Part of a small language model's weights.
Size: 14 layers, 3 heads of 128, MLP 1024 SwiGLU, 32.7M parameters.
MLP neurons of a small language model. Each row is named by its layer, matrix (gate and up: input weights; down: output weights) and neuron, and shows model dimensions 176-303. Each number is 128 + 32 x the weight over its row's rms, rounded and kept within 0 to 255. Numbers have three digits each. A neuron's up and down rows have the sign that makes its largest values positive.
Before each neuron's rows, "fires after" lists the tokens most often just before its 100 highest values on Wikipedia text that the model never trained on.

fires after: "\n", "History"
L11.gate68:108151131074092106100074149128145142137127103063111098089136179147145117105207104092112134162073137184195114103130137171157106146131130056128107149088095123062125151093140171129153160155160076102111168136131110101093130153102136151167149122130151149141179125125064120125136090119125131110191148089129149128099140132123131080178106158095144131149114090095106112145134143112150151147136
L11.up68:095115119089117109132097101131160119179099080145158113062121111158144145141167121108121137124115114136180153107190125175199101130143141138160143117157109123118108133062177125153177102197141126118123195130147120138161093106190175096158137075144122160085154109054151120155126095141101096091108133107163134098087160096158128169132138170163172113088161182076165140127129123148124157188152
L11.down68:161100091143071120083139225106166138136144140125123178120108109122122125138147091130187123075130131131097151146094075116109140146106073165121152123104122090109180161176127107107129112104105129133114099147130153117128160131131088117097096100121130199149086124138173096109154168186111144102167167138108109115153156085119103099154144164119126109140124090201143119139156136162095163069169

fires after: " |", ";"
L7.gate87:157133172173078210145120127137108229122093164093196084120145113173115100137114144126133180091123159115119129078101094103139119108122122145062166128047163143169173109186125188090150117090100132158161132192140112147126188173178134148104089104086105186169106076116103114142063138169089104188165114152141165157108069141161133107129105152081092155093134132103152109142123125121131095160108
L7.up87:117171146170112145149077173108181179065119186110156119146107146150148103157095097120123138071100134136179055073135171165074070171125137149138102149165122118092164104083118107111074074119124136134157124163098130115084143172120091144116055080143139134141097133113121127101094183174128112158164126124112128138147099101116140071159071212066075123126162103133185074108106120131173144147129
L7.down87:071156114162083126100156171061140114103090066119152134126106179143073153115139165158066104101139159088213127080062119087136170111128138130078153111094101034154118075183121134197128162130158118139106065131116118154156123131126114095176131153125116150124161093068174132110097165112079098136150141145148083077105147095089134153148212138118106152124133142124075117122098153122141113145148

fires after: ",", " in", " to"
L6.gate584:129155141128100146146063109105116155193109182113114158141107100098153129182155120107114165175143125119119184145155130127134120127082134124100135078157136164158104136151092145104111160054115127116138134191048133114097113124164169107145126035113118126145114145131103167114077188139128124115121106121077120173102130133048148126140129150094077103136150086156140086080097125089159140107081
L6.up584:076083142185132161168178088164082153098079146157106142105151138101096120102152132095092156176188121192099164117195166153193134081090130121140087102140122163136144114163106178175169117171133164112096155154121151103162109128111168132093185140110088092106093134114087155147139146136153091150114138157101143107139155110128127117100172140142132170105164117162091120041069136108113119087082
L6.down584:123174140129069117105079123077131107152079219096048160106138163156123112072143139085133141112064115079083127093124114118142124141154149117097116171120103173102093157169126139139146149099154174150130140145158151118124117177146137081157144120099149147153089092105125106100110152126126137167116162104134143119159142188145163122143131112194120117112137113089136159134115140100126094079123

fires after: " (", " |", "–"
L4.gate595:127149095218151189124126097098144142134126108070125186097170151155179087093098136147134183102101105163149056146115129054087148193214063118114196162097164095163101153126163117057118110088098117121211164196152141150120138177103142123161085132127128124138099113097115098125136155145108136130141154142167120182137134167135126130104120108104112101166099202061098165095107134114065107181118
L4.up595:117141117149098126139108100109119116077157086140130165202135127122202113116098115128077156182182097154190080118133126120094221221138151147172131152058190113127063115116180118129109097126177121118154120127173152151111119138123116095147085147159134112216137164146168115112142120142156096081165117109106163180127126109066124112091135107148102133206123158145085096114113156075057111122147
L4.down595:143100093070066111207091160110163103123173101047126114153180163119064141083077131133131108107135173142157152130131097136132120122164115158125075136127156081082129078083122101101144107145132154176154184131149148124171118138148112086157111108177137125142139189144124087146094094103116080105144125099186121188110133087113087147131123128173086127090127134169113125116107179118150101168194

fires after: " |", ".", "\".", " N", "-", ";"
L9.gate914:104144155113113108110136144118143157132139138165121143140097097156133150127120073112187153058168167080076138084165162241122163118153153186131088128120121162132098133149089109080107108102170111151025149104080118159106136184127131128136116160141159123145107132143112129134060114143157090121193128165101152185057201112149100187100177133162122125175132150128171175103151124095112139106095
L9.up914:079107133087117100135164121134107112149147148179111111203099067169159151111124098104161085115098133130161151094173140205113178103126148147157072106087090129138121116202084111122135084140200113122047117076064075108106117138103157125138108192124200135103129108137100095159134153187104093130161112140094083117116175073110131150115124120131078090115091132146136109114122074148109134112064
L9.down914:185099116088080196095085114112106109096067066090070145110144159101128136111118167177099160122112197124077060122090103136128143138126123128105159105113138064186081138131127141100138088098136121075137141142123100112182087163144121070129164179163115184093106104183128183179127158132127099123111143168129097154126076111098119123090140137204133064191110074150133169112088128102098169136141

fires after: " |", " 0"
L11.gate758:063096140191092181117138099164179187163103128080152090107137120117133118084166173155139176210124172091131152165107127112175110136173198124093152175136110144113159074148102128160069139120141156165116065118091047138104120112192145132114134098073086098128136180116127155162138125091105116156118161097119185088081157150180120116133174117079140127152150190109152128111146143112089169171131
L11.up758:109178146162089076114110112134104093181107070115113139083099099147155142098123122107162127108159190115128125081132180140149085171126116099041134158115132123181170067098082095131134171161120164183075126076151088157144147095152123078131174085114073151167137124180213121116140176091053081073135138098172120097096129185112154171117177157186109170186118161092155147158154144177123173150144
L11.down758:091104124146082130116149123107129097052099102150074136106131043174116117072116100146146107059113156093141153126094118096137136120107153116109108143127105104126139173106121137132066069167128064110173095155165190037181171171119175108097127126106063090080123151042159128145134118085113139123098113113136059095108062148114147116108151076149130125162152197119053095146132085098106169161152

fires after: " |", " ", " Square", " Jackson"
L11.gate992:133117147103132114075145062121101164121163110113096065115099149135130162137158127075143165112120160115102096093129074117128152122144104116075107146167159154116103139102151130074066183108148046151155099174098069108117113064111172124126133116089141176132128095121163192105131173202139176091193150087108169119091154124157121182154112097032148128237136046096138168065147163120141135117107
L11.up992:165121116099114121091131070144068128123177094157109076123146137146146141138194141103178123145123142108105079102125090107131156145126106117074106129184156163136139110125151192112086192125135081137118130144133071106109108101128099116169168110142138134158117155141139157092161185163181189103128147139091138121096172116180088171133156108065125164202148069120160142085135195104129121111102
L11.down992:144082121150191084196129139111122083126122065137137135102138061136177070128118076145125135165091117138147143106108115077219126071087087121112072102093138126120123163163110106160152104159160111099088109135089170093127221155114188144113120123099144086101160110070143149150121130074060148133141128156136142098116109135158154130129173138109114143092156113117157105217133063178160164140113

fires after: " |", "\n", "|"
L6.gate652:115149148154115165098153125112135177130081130109093121103056125111142123157115158105118150101090170075109102093113118098140153133109125154109142160066095119133168112174065079102114112108138117172158073160142122162100141131183200169112087146132105144141096098088128190227024147160094186133163109123124101149148067151121135167121137174072135131147194154129111106126073052146138111117101
L6.up652:135087138137141138126157158172154121128078124140093110123128082139160112141128140094102091135139193078108133134092152121154158118080169158125100123098103097135179071132092058105118112131075166139105069129133087150121147152132140161072108134110078128132127141073095154222134100224104178134127099155134147089212086120102126138109089100125077090109207172108164189192098091145161117076097
L6.down652:164052115143096214150121119085119079076115142162132145154115140165042140138120160166190076142180099117107104129132071112101110106154087106125090109043112108206102126119169094089121146167108096132100126115152106120150163138112111126095151112147127152105134084041173128186190155196153149115187146120121137084105140122155127139110117158121152182113130116135142179170176144111136156101165

fires after: " |"
L2.gate1018:138172155140111102125189113152111164155052119131120139082137132137111149113125152112173174152139100108182138098064154096144138126134077146079123071196109110126158074173106112119128113118172126131118085185130074141142166156185174149106102135170129140154114113106126138117086170160151150140138137155149144067110133153105090147149091141098134202222144149211092147089140139153131149042138
L2.up1018:121174138143136092148160104164111120159025117164118133065048087165122157140140146093150144100178152096104166130097147074153128144103132145082139084122144057137158102120095107104111139137146103104106087175074128137115155046164153143093138131147144140093122166132117104137104137141120108118119156135148164082147126161134141147133125111109177144162159177146166135126153090147198159111114
L2.down1018:148194094159105134146148148104138089115118128146095115139128102152115157178173147123064166088128102108110117128079150090126085113120094104087129112044131122148072152144134044107099138174106102021196113130134130141106113132131184119129152145112127204128127116113118090067168142127077097128126140065104150162101154077101130120113119123070166165155119087127146137176119129145109176155164

fires after: " |", ".", "\n"
L6.gate724:134162129177074153139101077084114156143108144075108088083111126136145118163155135132084156109122120154123080130123152074166063194087173072044080139139129143099133111170152160030157114102123131172205122189117137149088172135139150141071124133165111105137073124104113106154091113172134171196146094154126167159127099149145121188160109143137113143114114106137170078104087100128140155148124
L6.up724:180127104124110147118077122122121152101156102068096100133095207115174125144125159139125172150103153076144047117102151117095091198168117120077092143131111100111121095145148162021165139131150166145155153194098147116177163168075140099152095087183131120144114139097101118116115126144137168179147124148177094134156123134142133129154138140166131198137144089085132119118071124115119109129161
L6.down724:096131062136170185145144120145164094140105091126153121092151149137052108096110160165066124107167116143148184095069150023133200082106156103104174124111123143109128165151140191138110131094128116098108160139157113141151117133151118114107172136115108131199126136100163064187091114128143135153158147115131109144091173119139058126118094156143094056092115151128144147104180209126151133141174

fires after: ".", "\n"
L5.gate800:138190093148174226113108136126235179126158165090114115065098154115125136112168152155134152074068136173113117111135095120171191119162087107118125168123152153187152105094125168119151038115155179131191083084172128131154130115156208104137074150118131119142125122070133127084101075166086192136116095053148142135129121129124132107173143153132156167194086134148065110093120150138094128092123
L5.up800:098194106103129124092087170116139140137097115125111086138150158155122138166116164126138133113118116176146126115110130169103207100145097103095116160119068189096092131138095142135151051054168124086184110105147157120115136102158171128155122195105181189087155109105105157127135131145181158125090090108058144122117169180119208129215093144178204109136134154167076127117103135163139129099201
L5.down800:108138145131176104104104084096103127093116077158104186148163155124105114099172135122188113140122066137076115078115118114161158090041066078060117120135103110143147150142082160142140114129130150154111141160100160074158082122139150164183117135106134127143173145077097098172115128139150114114123093099160114173118106107143182176161166129075130135113063193131142075135136130130093129123118

fires after: " (", "-", " \"", ".", " $", " \\"
L5.gate812:085134175135135132166111132128189194112117153102148144126128138098124134121136195144105136106109161096158092135136134146087108186101131160114143126077166133133096116177153154144060076096131107153118075115101163088193137141135152128122085164127087106173113105085128121088138115157065129160157120161072114141140144096138174148144195148077112038101121074139129143057183121132102149119152
L5.up812:162124161112122111144124138130154137123075175103157133196173108132075141162124122132145144158095128077117116114136129125146118155123134143105130185094157129144110098197110122138109113121108081144122076099098135092140165095155140160145124148185186114106142191115155116130112153133144075126118092070121059126139094121171132133154142101092147126140140103143097136121144086152126142174121
L5.down812:182112093064138114125128110129128084086099130132139117139194168105106106109122093107126110140146095145114102089072103197142155116109147099133141115152119136133107137102109176113098180108046244104191167144175152066071023157084131079132140130119104150150130193165139144142137117149121120102127143076120045138135135157128111210139102080164103117161076077097107195123125140142125087146161

fires after: "\n", " 0", " 1", " 2"
L6.gate630:128146089130202174120123091092117186092117104077125135094098123092141110152140138146161154140112171114118097118176072065137169137194084170038094172061105122128130138170199106067130145140164111147179089129142116161113135174120112143173105175133144091116109115100093145143014146129134177112135111183105148078104100153124143162131099166104145113153120156121098133105096059128111093158120
L6.up630:139103116112145113122112110184077144071153083147120098132087095139152096083172136121141098167131129093097150130133113099105139134190140122107076171071131076148176107163218080093150155143105178136109109157176081146118110176096083153085128210153143119145131151097099105186074124121112154107102124179090141043183105139102110121063088087116146124091097155105096156189083068113087095162070
L6.down630:111144156167166174130110084169094105119120169139157100138095193147206101121158168175135132106079188186131096137112103063114147166136093128121141149117140148127123081180177126121170124107103129133203099129141144181158152124168097135095143140088117133116098083137107147128108136165101103123143155139106084106145146175142169145142186099079173146099130151129112143135185090134112123140121

fires after: "\n", ".", " According"
L6.gate410:124146135139119183137150107134181182103097117102179161126075116145119077133163081142126119142130125144135113076116105107106104165137135187178126109115064118134139106116127166109108084150182055098173136149107112114131147117167127156155130160146130131133145117116089124163115125165099124107101096091114098163149141163197148150130113194115096143101121109120149105099119112171184166108142
L6.up410:076150091164150129136137115120176117117119116120094069158072111128137117099164140104101107126135131104079121131149160031158127127129194117115123151117119068105083117147118123109169116168141113123120120113119086143120177129134107195204136107161112135100144157122060107105066150121153158148116114145131123076145126181123123112157137163119102125147155135106151103110227073143156130161094
L6.down410:176094142117104163076110114106107068097092187163084143124179134197097117124158101180167115117087117117098087088130166172111086093139144091101113162148118050117072143175134131102145080132224137120110144182140157061139048109097204099121154156110146185124112115113158127104076173104138131162095134162140135133177138145118104158150073124165132132160108094104134161125166060151130135117130

fires after: "\n", ".", " m", " |"
L9.gate703:142094075152090134114114110130174119136169150113143112114092122113125121149130026091145145116153162156162129121077101167136122167205069103111094141130103140097085164081125103063075154137169115109131058116113123089137143129104141172189111084028168100128107093077090107104181102141125158171195083122128166092112123133120091117149194143131101154166103158131120099146110121115114166141116
L9.up703:119123147107087108134169155223174127177156123168183115140136060096129152170116093147144119084140153141115115174148157145063179167171130214182081105101123142096092134126070145088051157111128089159126124139074137140089137096103125155134074076102220092092162150087149123131124097174100138146144121152112121087075122123119143165122132118145105101111116156120170108141109137103108140171172
L9.down703:156150117137200192085092087127106116123142140078121231117094162139143111113147168165130129097129153156066121091098113203202104126095143099122136160178106255114194145121088169125145077133147119077135124113168135118104103177158154065147152149136130117117125127111155097126067104113117149114132156085114087136096156133138132144106127154124179132175141127134080116123132152154153163122149

fires after: "==", " ==", " a", " the"
L2.gate637:127160110133165141109105166072142142140147104085105084120124146117139072137038129131141077083105087168103074165136125128105111139189130115155110138108105123097149141189093139090094113059112155184155134137147133112127187127153104117175049171150098087145092093156098186139126138129169144101124140108141100127096134150141140106159109210175207137126130117133134127112089079114144129159186
L2.up637:086089142094166089086065178175069176078186167142096090106147106106099085151104149080094119140083129163135173084092197116113063132157194098175169151156123158103114125141130127128120117126150103095117141142162093107114162114146103133131116185195134077180121166117085145159176142135133159098061132160088132091185158109091092083146144158134158147117147057171126193141146115139083182176150
L2.down637:120100125109198118072165176112170147126132128071141163140146167129155102134169133088188154107086129106116102109129144093135085085172119129171156113131089070112163075110149105119149081120108102155133088115103119147196159112151127112143131075084205124148133149124111102149054082133124125106082147121142099136129139122160142111143102134190128127103100147162067158158132123147157139120165

fires after: ".", "|", "\n", "it", " \"", "sequ"
L6.gate966:152204115203144113130123044105190153160138150133102143122113156095155102112160157147104149122134127120179123146109104110119136135149086161157177089083130096133048121125106120090134073097122126127168136159118168134137151126104168148145077085131159080056148101066068145145119067159069111099113099131142084181129086136146169121190131163103146123160147160130089083097161145100137097118124
L6.up966:120194090134164144156131081143167135112188135133124113140101151148119115165134145145116148121127074131140128136088091095122128123142104118131176166126120092148091166114110155164166049109119152151108165180115091116138139127102157096135118096169147115088127105088058157110124101153070149122058106174151128106140083141077144131205139125126153103131125156149114114104141088111129161158161
L6.down966:087143117140113116158162095122083121175192133191094095179148224085072143125143138131109127178113085136138150067104129143165160130140159084114131159160127115133100034155209178095119139083156134094153191164141148104141110132136135154130117161160087139176181151096099144118140117105125125050132122097184079097144126068089169168127043185152154114132076114126105135152074118115202122088151

fires after: ".", "\n", "=="
L5.gate213:145121164108118195077086123163110124134124132092116101092080150093093149112116117186144145090073115086134103147161120158129166076134076155163158132091106142105127130133077105121111147097131124146174119136177126125150075120087231144116156155118063115130133156055144129135079123097031099151141159090109076178095127117122138178139162147149155126141136141165081139049070139061087107098201
L5.up213:149118189117090182094151124151111070140148129093148105153129158103140138143139138127143119083110110158154133098159125121156176092054060116122156107130115089128139150163111157154124161130139120117159147145177125126193120068186134110097125117130105162151146161144142131110101114108133097153124158105114142184095147173155109144125064095163141111163125148120129095112140092047054065105118
L5.down213:150105097147128119182111189124152144145235178151122141092142130104106154128145147083101188149144110104135141119110083084123094107149113070134139170115121095101108158094142155174162137165108108134092152051127137120057084198104149098096147173197167172132130110106142145196101101115163114101090119163091113134123118112174115050122099189134147101191095171187131124177151170068070118074142

fires after: ".", "\n"
L11.gate568:094067102174138143165153123146107081116069111147108123183134134116128084126149077187110137095058125075091106134168116152107131122128129062087117176107150067133091146101099072098113145162110120161160126185157105115103154207150116143144173193082110122136088165157093088134157094097175148077192147067143122150107106092126140144146144119130096111141090138094158138115155126103115141159108
L11.up568:158135105168109174131100134137143170133136134126191152085140125087131138129133147095140127115124128120197141047051100132153112098101085118093102129102136136116124086097204117152133161154164175110143111116081128170152083104136192118168149099123158137151147087036044120159076120149108150112126085024145125117091146142147191107111107124182133081140152147125166103118137102088130117126119
L11.down568:107114104125112116209114082161126102094133081175109067123112139075090151133160189145118115131137176153055123143151113177124178134102155140150118143089118077067115198127069118113140149145123119146124041131168131177163132137126078132146160169121139149143085136160123113123139138149141096107150156139140118196138148096152078150158144192107124089164064118114115115116136109173153141096115

fires after: " |", "|", " the", " aut", "."
L5.gate670:106131110123074210123051065136170125115146123124151168183110171145114080146162145206108134124110151106085091105114108175067135179133131169119184154138138161129072165128143097115092147105159101123147102163086145142093129132086129147154090103098135158113102085090082177094150164115103127134118106108140135160098050119098146122137150151084138107128163116104129066085124122104091151168145
L5.up670:108130071107116137095099065149143120092181158156103068137048127133127086111169165145135121098158135136078168092149131121120164136108147160143150146101082177114100113089127111110168121124119087105154110156090101147182192161104113143163060133129187170088150120072085133156126120173133145098084105140145124128130035152094135085133136160022150121101185155129128082089104060098120087100115
L5.down670:094160130117137149177115106099104145146110125147136113089113176161116118135136097178041085109148180128119141090135131125121130164170158132148109130166137115122125154185143146129136121092113131156071128136122129069140104095127097074125154127080041171101067130101111187131079161132149191185065115118121216172149104185083135114126162115095160153151126159116127122183153113126103055194176

fires after: " |", " court"
L11.gate455:107124119115114119134145107173020090162147135139118111082118056177125056090163165071127161149100146136100136108095097097176125146130115154085141151143140134178107179158121137203158171114164098096140108167133098124153148123177108164117123126046138114086088106147122214120108179105128137137139146101131174128139110144103099123061139123028149160151113108082168112131177105115142140121112
L11.up455:110091152131112128156173084203063126156121132071109152069134101114122088086186116122143156153095160126069135122099100110172098099131108176082136152133145175160178126141081117163140145140161120125132088202129112150135139036147073174120137122041126125125062147161149158172099144133063143186148165078152149128145096115104087113143185136094173116156137092120145105175140103152151139153152
L11.down455:095086091136114121135147139128152121177127153105115107137118109119123140121100139209154167169182155100145147081140168094091126130168143157118122116129146107123108120118096128152171112154115130102090138142131108124133255116107103085094070079124083047100116227109125152148147159112128151096147170153166152126156122098106112087132106138125185128170123160174144145166144074140191244116148

fires after: " =", "\n"
L4.gate649:097149058134149120143106186097154120136124093116157162125181140121100063138175110153105207106111163113151103111111116149172131130156109139087124137121127126099140133175103124154075170174184125128135143125132170090152120131128156110146145185101131084138060111165160123081122095161154073106180112046123140154126134088143123118187149176158145144121067086132140151132154135157179145081133
L4.up649:157140102154069152152138042042106166150133144091148097056133137146151122123130157142121122064123078105103153110102158111102090114089087104048151127146130114128095157140113111070145125065114135138138108158080157190152166058122191153125118073094189121088167142092081108115120109135102227169101135216119082129103097142157191110047117159136124097128197154099111095096110095099099135163138
L4.down649:151109140104105072101156099158051177125113127109112110128078164148149103146082118132155132149113098138110087154118140119104142172108131122174152050173153124116103147049112119158095109122130135174122050178130153081105119185109120130069103098143139121089132161150135145157129079146124148144151111146141090101185086090133137145107129140119170119161160071151137167115147123143130169102091

fires after: "==", " the", ".", "\n", " of", "==="
L7.gate133:138169103143158136207087138168162104102089181115103100110146181096126080150103132108129162102095125129125126130126154097148121131142102126082164125130109131121147120114113109072123105057106074124171100136091063112113109133102160069122137174108119104114126085103115130085067104142123168061162111092111146170077096178108116151099105093109109139162117119140122106096135098162217129130080
L7.up133:136140141077162113158114184148166161116110184087116087104094117085091113086112121118163110085110069139105115121106138089174098099181157132111135167153163127085158103129125065130153142104087143120131097101130048058137111118117129117098110151151165133113149086162153179143128109115141145102100170109136140114132134189067125116107084121118132133164128120172074149097174095183147151172090
L7.down133:138108137123138131080152125067136134072090200074145140123109109141156119153155124075195167101094116130072153082109124141147131061109149118140141091067101148148134194181178089047050152077094111106135164130122082076169151124141094115120114169168113202087110159072106120115158135130160120117093099170123137169170104177138133137132108126108134142160120182098113156134153146147115132149172

fires after: "\n", "-", " |"
L11.gate397:174127093186146127098085145122143118167140177111145125097089091094131136084146161113149161133128175178155141122149135104087147187102105100108167198078094088155157106117180122127144130120104126155145053106094098120094100124135136136128140151100130143116159109128159157107114133131108177168195134068133093197147082108187128179136150095106104120120121188125177110139070129131130087096145
L11.up397:153165108135103107122051166119130111179081153122123128122157147127147151135141144112090135097164162114122086087076113122132090137125141107041147179123171092148129118152113079104163130141094156139135170060098140116073147074182111125208155074044121127117109109137148086109166125090071104113154160128140120207199162095124153097084146101143164136160115144145132109135085147166109184155211
L11.down397:106068111137200112137173152155127123069146140103115122187159078141147144161093118104164153132103105060062125125101109136156125099154186122155069155181132115087142166161101139148100117135101144169110127130173129074148255135072117122105138095184078133163159144142113154068194092166111143144119154133105158084148129096107127104110099196085115148154151106154136175128141089161144156107126

fires after: "\n", "|", " |", "-"
L6.gate604:094131170186171183068124102143125157110122122129133159114095099139136114209091117124157134122091168114169100104060141158089166122107114144071103116072065107134100160143125180097101087123186065146174096116107165144072136150109163141109100183086179120170120086111121181122040150126111141170132081087109165119139070164106158104103047195079130140100143138121072134108126083138128054165128
L6.up604:126117079175163153102180126152080129052111137122105130144114100161119113151087194130210117137149145119113150127114164177136101113122112100114102112044133091148091145094117213162132113143131149123185110123124124164087158148090163150096134180119148110169127088131083098135135083124125149159116087092134145116160062111084151125076099151129102119060121136137096164187143116199144129135111
L6.down604:145063126112167161145141122139121090158120122075167145150157145119137173135085162161167092145158094111069087156112121148141127125175130144156041106074131085152146158130171166151205145095152127084121155146161110139164170130149167131139119055117146060160105140143122124161110159138119152144112171076114141211145209153134083079113118103147098132071117074111110081111086187119119113148120

fires after: "|", " sac", " 13", " Fort", "\n"
L7.gate316:114161113186110113150126073102135143133144128114153117056068148080163108167135152135139177149136146110127080087174094089128137163157144145149133142085115112133044123078115151107112145122154011137182134109130132118117120157115125171183106160110142123075098066141097146069161174123107152191140093139083140167168177129138156091173142149090136084171136100127101115100112105151141169186147
L7.up316:108139068150086109153159144142100146106154141151116078094100159167144151145170216146117133152169145122135146138175187091182161131151156153150142102089130107102085122080118196100145130153147102162175111078114124144122152159155136104134120185153119145054128119112115126121147162152133122103090111137122104140172125108077113100180099227140127127187128106166073119114098174118140148191151
L7.down316:136090122081115138127132116163143121158141167167033136196176099196105176134156093190122107126097113082075141171159102128133117147100150181167113050124134081062129098150159115122159130117167127092111128088135215155144134099064098148118133154112137148076109105115146092117180072119160109137080103140095125120133153094137122130162155131148131130092126147127162110152133142171130126114107

fires after: " |", " 0", " 5", " 6", " to", " 8"
L7.gate875:108115113176122108151097090126170145108115087153119144134148130118189177171161152164147162096107172096162131160134079119113125146139108123067141093134159129155145097099164143076100127108112119109181097159103137139152171166126110151129109149111096118176119138095126133183065095180095064132135122097142135136107026120148123150148174128144097184150165154157156121101046190121112085128094
L7.up875:084085121085099065127097156109150104119107119164077144156141155097143189147139121143156105060071120068098173163138112093047140125097128101034099089188168105097138138115139106185131164142108138161124166140131185120144145162069117158107166107129140090165132165198093129116140054081098119153129127133175106134084114126108129161133132129222091175148096184135169164138097113138146119176088
L7.down875:064097090132125092109167102149143112084121030153180138079083102143128179123157195117098128079089160134139113171136094148156166111100134139157138129132152103062186138172149091088151116163091193100146151159073161122140130053149113152124163125079109077139140150098204125182114096113120137095140179133175092107146152132130161116126135071145140094134119116117129069113111187142116127151153

fires after: ".", "\n", " In", "In"
L6.gate108:169144166142123154064164096161157110127123151081077147179054092167129114160103136165170143109152148140166087086161136193162162105117111146133166086086094146107157148160106157110109165101141097105173111109126151059123153180116202112112076190122135128116168139074143092174023114167072153156125125119149147219105075113131126135065142179089112124131137166077144161100142102146108099135089
L6.up108:139076167162131232134084122165195141150186112051111148144124115176076119144162105099160154076161131105139172117125159144199111091147046134141147103144109129126137165139093100210101089126153112154113105113105109027140145125137169135113098185133082153159137143125159143153095107100109148161122144103187165192135064106179133137118121109110116136114121104142131117101133107117129107177151
L6.down108:122124149109096090153102174144097079110064137115128116107159091143116076123133062134123168134150100131078134137137160089109071154111126126150220078175159138106116118097111129078142105166108112165126138115092151181080171183107147101055113065148161107137099151094110177136084136078095101148128102107120169156110153153059072111100109145097153145101142239090141109108173100102135098164125

fires after: " 3", " 2", " 1", " 4", " 5", " 6"
L4.gate154:137194075218140126095140186119170181126139105071110121129098133159147134094118130101111167106093135105108057114108134091153170162153128124119145092093166129162125153125121151117138123110119109146163154118113109136175160231124127099099077136030146115113125106079129118161058089111120183154145097101154076152142165134098149142120126198111113166066108112093112144132094085111147136130108
L4.up154:147142124088064108114138205161157092124146108124125139127110136189152149121117080116108128137073044210132111085183149120111107137185132121171144135111143202132099102095086174083156152120182109133150185070138096136152149170121090070106122157122134068105135139119109091165072092044122166134168106070101066116130183153104169154090127202096114124044130072145127129145038132115072122151122
L4.down154:157113155152089112140130135106127163146131130112184175117155098161104134113116096095124148163154148132136092064110135092137128168141091131142161150167110118059098118060148117139135136142157168155117170082166141170118089169122093113106120136076081134158168173126165078113135157033181113108217139092118139176136096135123103132089190115153160135120081073183138183105139148143113112150152

fires after: "\n", ".", "-"
L5.gate435:126116152193131226140102175127113184117103132113155151117105156130116130173076140144129118139048159113135091114115109110131157168126105139124179145098120105163141189123113115131121087107109071141184093102103156120125090170175183097183101215128133086146120065091151164159047106135102142103170049084084138166118119122128219151107107143074140117117110154144099098097128120095143117099130
L5.up435:116114147183144136152132157160133119128112170168102107120123117131102111137064134130118098150074158122150175164136156124123114136119161106146111120082130069170141129120117102085095137180077141112136150080108136162145109137159179143147129183104097074193143113070157104164110056187060129134189093138090151146133105107165176134085116106085090055095136148137125130135140101125112080128131
L5.down435:135135140172153108102091093084153128095137097108073081117119110131155104095092141154137124148143163083133129159126181137134119114095232123129108140121126151123119183135098165088059090127184118109096127116129101104085060135113186151143079125068191102142181141164116124144153164135081134094172154096110119070089120193127103151160040134175129099099192159186117094093216088098124095113161

fires after: " |", " Garden"
L11.gate389:078146104129091157194175146145103158163131081099168145117115067133129103151159089099120177124100170104120089145118155100144166122194162093078120161156143105120153143136120116115137106145158160135173152176097113092101151138096145097162122199135125124101143132145107166127124138136119139096153148132143201158159173127076105139114152125085116094163092102075171152109097088140113165152122
L11.up389:146080145109080161152107116147126145129144113077151131187103107157111194092105173170116161165124121114145147163137089101125099126072137144195164121102168099159169114147110172171147146066115140129106163178144087144138122151081096129108077109212133148144097093124127120125184082075118138111182109108104143153102145097136191141124140106094113141153115131170078111095095152153145130083198
L11.down389:110118161136117129110105114118151171117194137136103032103118130147132100161099072096043071126097103102155106122105098118047162188110145141142164080119102111068120128048159154150101064089112144131142123108139126128118072200171081165171111143136183066107096110137132055153168124133168103144116127114119166132083114102078136082146144143085108138118150124115095113078101140119175108140134

fires after: ",", " those", " man", " people"
L6.gate225:110191095151120155111102068105140148109092143130109132142076112203168127114174132108133123069151163175054163073145121150133173173148129169122115104127126177152111118208133148096126145134135121143141122160090104081055104115180205176095089163043160142092109138062152129142090142128098102166124100146143163124111103177112114089199142173074102149130149124069159120070115128100109160125072
L6.up225:116137162118122156137085107114105205141121139119158125148126130200106121123197103081106091154141143108197108145082082092185110087104119134111100179114155155166177109178167105127077104133115122092123124078070138139144120115090118154092118072092096172152103169223177131096094194073145096201132125194170171111213165158174150040181169166161070152158098170121129118095122128119093162139077
L6.down225:104161189116124085125185101102086085149073131166129173170121173113128085119104149135126120076111094165111129140145122057084168119121181199145158149172099146089147129117165154125139132106141113088078140097130155118137117104151139104154103161135143124127056136075135129136110139150144144178113113138107121171142128147088115134067107118150184123099187098079116153177106191122118085137150